config.yaml
d_model: 384
head_dim: 64
rope_base: 10000.0
qk_norm: false
attn_scale: 0.125
bias: "none"
tie_embeddings: false
init_std_o: 0.0376
init_std_down: 0.0376
beta1: 0.9
beta2: 0.99
lr_head: 0.0061
grad_clip: 1.0
seq_len: 2048
train_tokens: 499700000
MLP neurons of a small language model. Each row is named by its layer, matrix (gate and up: input weights) and neuron, and shows model dimensions 48-303. Each number is 128 + 24 x the weight over its row's rms, rounded and kept within 0 to 255. Numbers have three digits each. A neuron's up and down rows have the sign that makes its largest values positive.
After each neuron's rows, "fires after" lists the tokens most often just before its 100 highest values on Wikipedia text that the model never trained on.

L8.gate180:149108123125128121147144143162119134102087139086127165135172101112129113064125090132138145128156133161129124121163124133135136074097161122144119130104145154167172137134120090124148131131121136118128107172144141121141140177158143117105143116156131116168129129129107143099137146126128137097080109103095126119104124087089135099147102103148115133120153177130118109124147187132100164131080142138125141096161153132152115062120173111112090120105095110151151161141127148130093144134122133032128095097087104121122163094135135112105109151130129117117117126088112120127137135108130093169095121143145086114095134110125112121168121112106155137157133149158142119100108158122150145084162085133124134112152123121168114178155153129138148099128121164104197134146129151083150105121133134
L8.up180:097136128114113113144122113139140170123152145138098130158108120167108137172120157111186129098137145140148145130076168113098111161137145086135136101104122102124111141120103113103127130126144122101167137103098129073172092132078087126100152109161126138122112118142177142094191071138139125122126112101082131084136174093156139106139114153144113157133137116106114117155127116115153146104107107137149109164098161130090093136176113091120087119163163167167167173136159065098158116131144166113179129071102130140150128115116159151129132128121150127106141174144141121131087115100133108124132130112143099167159136137098158154117137153133124095117148123109092121101144131136103160150140129169139102128138131154134159142131104120147145177095136091131157107121103146067132143126148150
fires after: " in", " In", " (", " and", " that", "ed"

L2.gate490:131163114112157126141112116133107121132092122155142127154165127149125140092173100180092132125109151136162101093161116098115124097148179124128177116115163155146094156141114132131116108147097091152148135147120093134138047104136131111128173123122143126120127138134106116135127109120087138120167118178094127159119119120130150177071121124124127134143130149133131135132158151150135097137142136122176108139139118171136156117167121175090137088083144148081133148119166140144131140172163117103113157119128143154180107139138130082131138153152115105095150124151153109129117112109096081164116125113129163161139133134096154158113123124145123142108127135111103106125094134148098109121146127101155130135125131126072129069172110141096162130135109135085173143125116126136157167181155179
L2.up490:133121171128158117129112119138138148118157126163127105123124170122118119117108130140126169157138137105120158122152157168137151100099152161127114116142133087143118180106094117128178175110151116180119151081134143101109132137115142119130110091133102102145130097148146120145152084136130141112130138118127113150116125123134103129112127133098074166120141106115087157158138125129134125128110143106101107132148128133065113201152133142138155095082139142110166116094146136145133153141149170074149153120143110125093136083103119131079106123146133165120133156170143167180130103181127166128167133113122108105118147152104158123101118127102132153104147140123156111079138141105149129154174110161098079132127106146123161154155128102129139121178095168170144115156130122144163126154136161
fires after: " ex", " an", "s", "n", " dis"

L4.gate928:097151124136056108127110130104130109141121108137149118065111091073149143129121098110074113174134124123126142155164170130156118147138125143160133121119108138148135110105097150118082139151166131139128127087137100149108116175089162153134115129110090141130150126094150139102119155152089141138146114131153165094127079107123128134113109128126144134143139117117137166102159137105139121121117136114155160124185114164172107115106154122108090150155113114126126123123125170178184131135132131132137164161106164142119073137105115159123140141133135114097143127104128144119133113117130149151118136102160124163119163083148147165148171142115160119172111094134173081140128138126143082092110146105112110145147099133117128155121103122142104136133134147148163133145118166122150121111136154
L4.up928:151147140130145159131090163124111149144143123147141051177165181151120098127116139112126149138124121061118126120109132148120097140141138141108138129118098135126132119144084077142149052104094130142106127139134125082117139134153159163167098108138145116121128141119126115160111121084148136111157117171125138141154137128120126141168143120132142089165156148137146136129145121116082116094127134126129131126139120193072168129126091159120160166163084145140131126115129136108127126074102103127123171128143141127117133105131171099150085121121152169129142133154140132103160149090131130145139121130135134079072119096137130097156129123159138118094170169145098162141137134153087129147094097134135145138110116115117129131119075127129120119110110156107097113100098137128100174112131138
fires after: "p", "ho", "op", " pa", " p", "t"

L3.gate858:156118163150121131125144121105126121113119122119112122166095138097167138120126160085077107136164114116172100152186098121126112166149140152129104137129177141143097074125109077170146108113158178098149112113140122147104157124131112133114160104174129134094127112116141149136198143144149121141166097068172104150151132104133141124097121134134156142086119096127118092112114161145126094128153103134153113121158124091117122106099112168140129108120151105103145152109131091124101122127192119121157103144102096123163130159145143116130145153111098137134134108113141142142138118092121156110102140149126161073094158106137122146126077154154138119111165147116141143148164126140141103093103122116156124180089137154110176098139098076108113125114128110127128151129088111155115166116077121
L3.up858:076099162138093121124140134114144132148123087153124105142096128100100137115153114158104113134149148146096147101151127182156123140122118078120083124190089133131111140189091201111081149149172113121142102105136134092100131136109127152129125140118122144132149131138136104109105143145135104148137113145113096142150134138125081086148128099149163104171115107155141154145127112129114108141093093110163123109132116109099174130114137160127182123158156137142138125104124132088155111141140128161158138138129148144136136136077113151139125165108158131104155128106114137105139155104086101135092159131103088125119137088134132134147144148123084137111166142106088108122120101138152130157134118144149148161137075134085210126132118139133106087145141123126098129103118142119144089101119150
fires after: "op", "al", "p", "an", "t", "ic"

L7.gate881:102066104073142121090086119108160125098140160134112137142156099134130127139126134190144126101138137144128108107100100151159102117122138143115092129091143146106076119136138173127142152107118154147092111123157141088152137105157120103112147108131106122144134104131104121074150139124129126095158135101133155118115102088094112101104117157141149156128094140115108162123107140148085120131128077132069144093128161137125135097119150113134133124109135110140130110084140133104118160130128158124161100110122121067157111095151086184151130118138109178136169132110126134118200169142105121129167147124128127128121144148140114127114097167146167103150129133127136143125105135106120148172105151079099137152111102121099145138169140124151088102090140128133147135129147154121133122113156118
L7.up881:127107139123137085122180188135136164077150172129129108141122132141100166119105098135124126103131151102119165120158084121125112137117089101103119145100160148073109118211137125141154134144097124096109159125109130133165184134112148120120127155149149157145153124153195134081114136108124145135137086109127123118118085126160149146106116172159113122096126128121092120147150103133121146134124133130106103149127096145125099136145148101153116116092099112134113143141159135126151097171147176116162130136118096132110145113130112135121116142119121081066137155090150138136095120118132122107109115168138143100145108145093111109087092127128115111180157120138178140110165124132136125140142145123174124146143137143158127150119111134137153107143128110130139127148140158104137197121155110
fires after: " In", ":", " For", "–", "da", " in"

L4.gate259:128129121124110099104177138147093137124122105130130133136103090136094174151114129135155087099144121124084176131136150116136170135146090110103157121125112150134101128106165120115147143137139111154128137107124114137078111119134127130142122124179117105076129104115124142137152108139141149162143113100133162111150105129144136129060132160125147137160111118094091098167120190104131132154147133149113122134142170152137170144093099104139139136123074124112182160107108131130143179202156098149129122080126111142117124136087100117125123137151105153138169148100116127123108094136156148116144109168118110127141101101126110155097134112132125143143105124086131103118154138107126135131142136138104119143135141140133080148141122160140135161148142069136151134123149150136083113111171147
L4.up259:098124133102158096122151136137097147152102141144092124137099120130123163120114159149104107141155107161129161162153149152143159092126146098121118112124195109128084113149136136138131117144167078119126114080175125120117116127129129127105112155151145128119118124118100120157124133136132122141135122071138182144147135142143095143086116144142168143096155127134107159146104141104155143093153156110130122156138138124111192141088094136175135151116117138123157171121124130097147152197165106135129137140148143129088129148142129110103133136120101161120161157133122133173137122126148136127118081152088109135119113164158167137120115129150170117143131180133127164166165107133115182137128119102184105118155160148118112123106166163123137141129136111131112166112150145135087115141107123
fires after: "\n", "en", " G", "h", "G", "=="

L3.gate407:134107114119166113118154155123119156121137123118132107115152118143116106113118113141126160149123114105114164142091135162148094132181148164179132148118138121084140136103151139159121149131142092159127126122103084119123143127118166099110126132147102133114097136121146156136124144122131124124156104102119081164170115083112135157107102122114137144107120101098108120109137144115133124133133143117127127106135163146138130130094138149127132156165192106149116157108076092155122149140100119085123111086145164148109133125111120149136135080135126118167153087086139154091120147171127134137106098167129108123077135160173131118114157121144187076111106099132100143183158114131108130130146095089088102158097105111081083159124118118145115099152120149123130109112163190171120151155156115
L3.up407:092120092108132099110104122089150119174149106101147110131137133132109078132136156113077129139117136100161109114140146117093109157113126127151119124140120157153169090097130142132113122156141116156158101133092130167135134100156099124102114113075156099136116089144152110102151117091094140103146176192099158168133130138077113137116138105127143069124109139100101168125141054111090101084125115094139167125115156129134134106146115103159139102147109098112136116149145153155153146154131115104141152096124141124116132100095165085162111090128162197171159091129146123082162128128139140118071142125142122133137114124111120114167122162129124162121121129175134134123144139136132102163098111120131111103100129097111152126141102127086133177131136166134095102128127137142140171157179169
fires after: "s", "p", "t"

L2.gate188:099145152133138130144147119098120146142124148127129097154186170125104123096169129134127154169096129107147092068149126070103129160139175158157130158096186138101123155139129182128108157173133060163122108113133090120157094117113123128143129122132124145077116117095106115144139098105148158142167110103143126115149155109130131187133152089131157162151138116119128111098138115161082142115125134139142134115130152160152126121144120151144113117066134142129133105131090172154166125144126106137129103130121170153110112134117147148097124098161112126112123167124123158147111130113168095135131095133124109120134128148141129162108135134122145127123073132168115129124129166135108118091152094174160140147131139113098114108162115114141104105135112123127139115148189145104143180139150178
L2.up188:127133152127135104149136140140115167144117101119106109095142164118133160149115155109122122182088099164116124140094086146123100135128120115148120075177123172140123137124071127111117123138175078113154105085163131130086111121103141131107092121154151141108149140106141160136119140138154115082183108123074084157174136170138122105123144129122099160156181127122148120080141130151120112105148141090122119159151129114150166101126145127122084149145159137085138111106124132129148154128143169092192146118154126156098136114119070102085123150151107105155141139133131120097151116100141120142141145106148105117141143136172121107128115065130119106147092130115137125116148103146111131107123110140154093167063128126108135122126123089145123146131099123121165125173107101116125102105165135
fires after: "in", " ex", "n", "ex", "s", "en"

L3.gate857:125155128125125090085134111149156123139103153122112148125148126057133112102127127154113086145152122134102121162122140138113112136154145143120177116140104131153122095116096068130136127122171109128141099089126108133107142110137085097110132122121130101130105145122083158121113114117120148095091110096112124148162157120098117125108112127106120136104135147146128126103122147115131109112105143121128151122159171098110092122151104111110123112170130134107158135126073138143144141163158126100133183098123150140108105098171124160158168150183045151108155150130157122103140143152136138116126122175139109167119139155159072149136136101103161110099140124127155141120127168133117145125143156139125145095133148110113162170120143108132148158114136107136160153124176116125152108104138132
L3.up857:137143136126120145098095112145150141127133138129106146167109130127110127101134125129147097089152090150131124150148192103156124139105125083118181071129142127107121109118142049167134141135123100098124125131182150130143120113159086125131130171175123136076072151104132135111110135138122120113084133103128114127128175117072105138097160158124154116178132127120128110106133177125123119142126123122117145114136151112120072138130138108149160136121118143125140144120079114148122171174174115130158128123160156096128115122131131160146107112105088149120156153082128119125147118108115151136123131154133148146117122130149093145136095090132164149122111112107117106140095163082115177147158100107130109155130128116123131189119153126090177118157155146141133192114119172146137134114105106
fires after: "\n", " su"

L4.gate1009:115137151158119119107119136128166109112122095131185081137133135130124153170122117129068128164159077152183126127137117163120159177140109130130117145118086101124128107108091151135104147119149118109125099096114144134111104155133152127118155165120156176105170119150080108145106123176113140141120129084155117110115145097124086125105107130157085129144146100110145121099111106129171145113122162201106093133123128162091131146174129124109110149121122111156117120137141171108081140120129145117122171135111117106135115118120123146153137147164096118152181080127127124096134179184158132191118162129135144094103155119133135108123131107143145068147120110126147100128113101146121116096134112143089125099107105103118092153105123152119167126163153155132113120142161147110122115145141146
L4.up1009:156133117155130131136139151129116130126110139161162161118120121135155102143170154135106127147116141121119139150090089161127137083138121134131116166158171123094154184118106119108125114154120170126131126138136145137110127143138130144121083127145106078089087105103133130132108153133109130107151109141117122145152097160126119134165129145088188127131139113114104123180123160106102090101158104088149127129152077145123144175122132114150155134155108149098117153112123119092135162137135157150149110132170096127157121127142162123132159172127126133126113130135106127117146189107113155144127134122119063093124139160122122110155139182146108069136162120131146175113145106144093175103137156096149130115122100158163126134179122070130103108126117102127140164111177160139118165137168092
fires after: "b", "op", "p", " up", "f", " F"

L2.gate998:118099145115117137103102119088155120144096138149132119140122170157179131158172151100074130154148142122181148114150157112135154108121159103148137112160112179121132092112103149122105108117162123161117121093083146125113136151119129124112132141135100150137101078113109110128150153153146150155143156123150085119115082153151137150102112134106107168158143074152119124084134148097114096145090138136150144124165126164125099197094152134116119115126146131104149122106137116132163120083143133147165123105117112105110113131116093138151133135104131123125145080100183187150147141071165083136105126149131103119104146088098098151131105148157115126180100103156111068128139096115146118093138133126116131177109158111131155102094135115141125104110117136155098141116132116138161139119170138
L2.up998:135138195105162117124128128129124088122139116135147133136133121114129134146109142122094138106122135104141161173117153108108119152133131168109134142127112098079137134093121152144145152102156172135139125117148129144109135130128138211114124122142111137115156135136176111123120144119083121146146131138148144142140103124092112111136119152103162201088117122148132123160141074181107139115123101109152106148139138107102106107150141100114173147140137130189120121109136156150124146166137117123155112129121113124130119122085155126111128133099135122121137127146102143116116117150141148173106129124138108177089114156156156124135161105102149108087129146181139141071097109124120128125144113139142132114087117160138152154144084135108140128160095097131137141113119104158091127129056132
fires after: " Port", "op", "p", "m", "ip", "mit"

L2.gate241:125139135086101103111127143149141142120114075126138110122122129098130117111141145116102097130175143116084161153136115112164121112141103124133109146173114118130102129117139119116082148095164106143138123133088106086135084113149158117117171124136105161117134136088125144128102158130114146125127126158141099063087076123109149141125117125149142114142103111093147123116150107182106161145117121110109173138161133134158153159074126129122049137132131070138118143098117140125136157109154117145097102120137159115115068162115106085091134177117155130152138117142102135160136104084088118100146122153125097129133116126154139137100139128174128130144183108086101126100115120113141135077164088127089118191094144176122139128110121097176132143124111146095145114126110151121139147110109179
L2.up241:135120146169125131116096133097121114118138127140181107135108119163117153128146165094089169128146122136078094083084116163101143092114134134069098108127073101119127144097113135126148110140114106131169125164158125149152131124091155179100165162139118090083147102126102095126120155160133123091093099127124135125122134109164088126167112133091093108125097155120139147113133128107164096132144150153132176128130096116113106150118116101098121105170142139108126123113151117105152132109159166140125139184127161112154118141145129137118129105151109095095121120151095141100176124109123130146171177123151142120120162143130111142127170134076120104177121116181095143141158139109063142129123098126115130161102165091145138135147112115108118157135139113147160129135157123119080132098146102
fires after: " w", " some", "ve", "t", "p"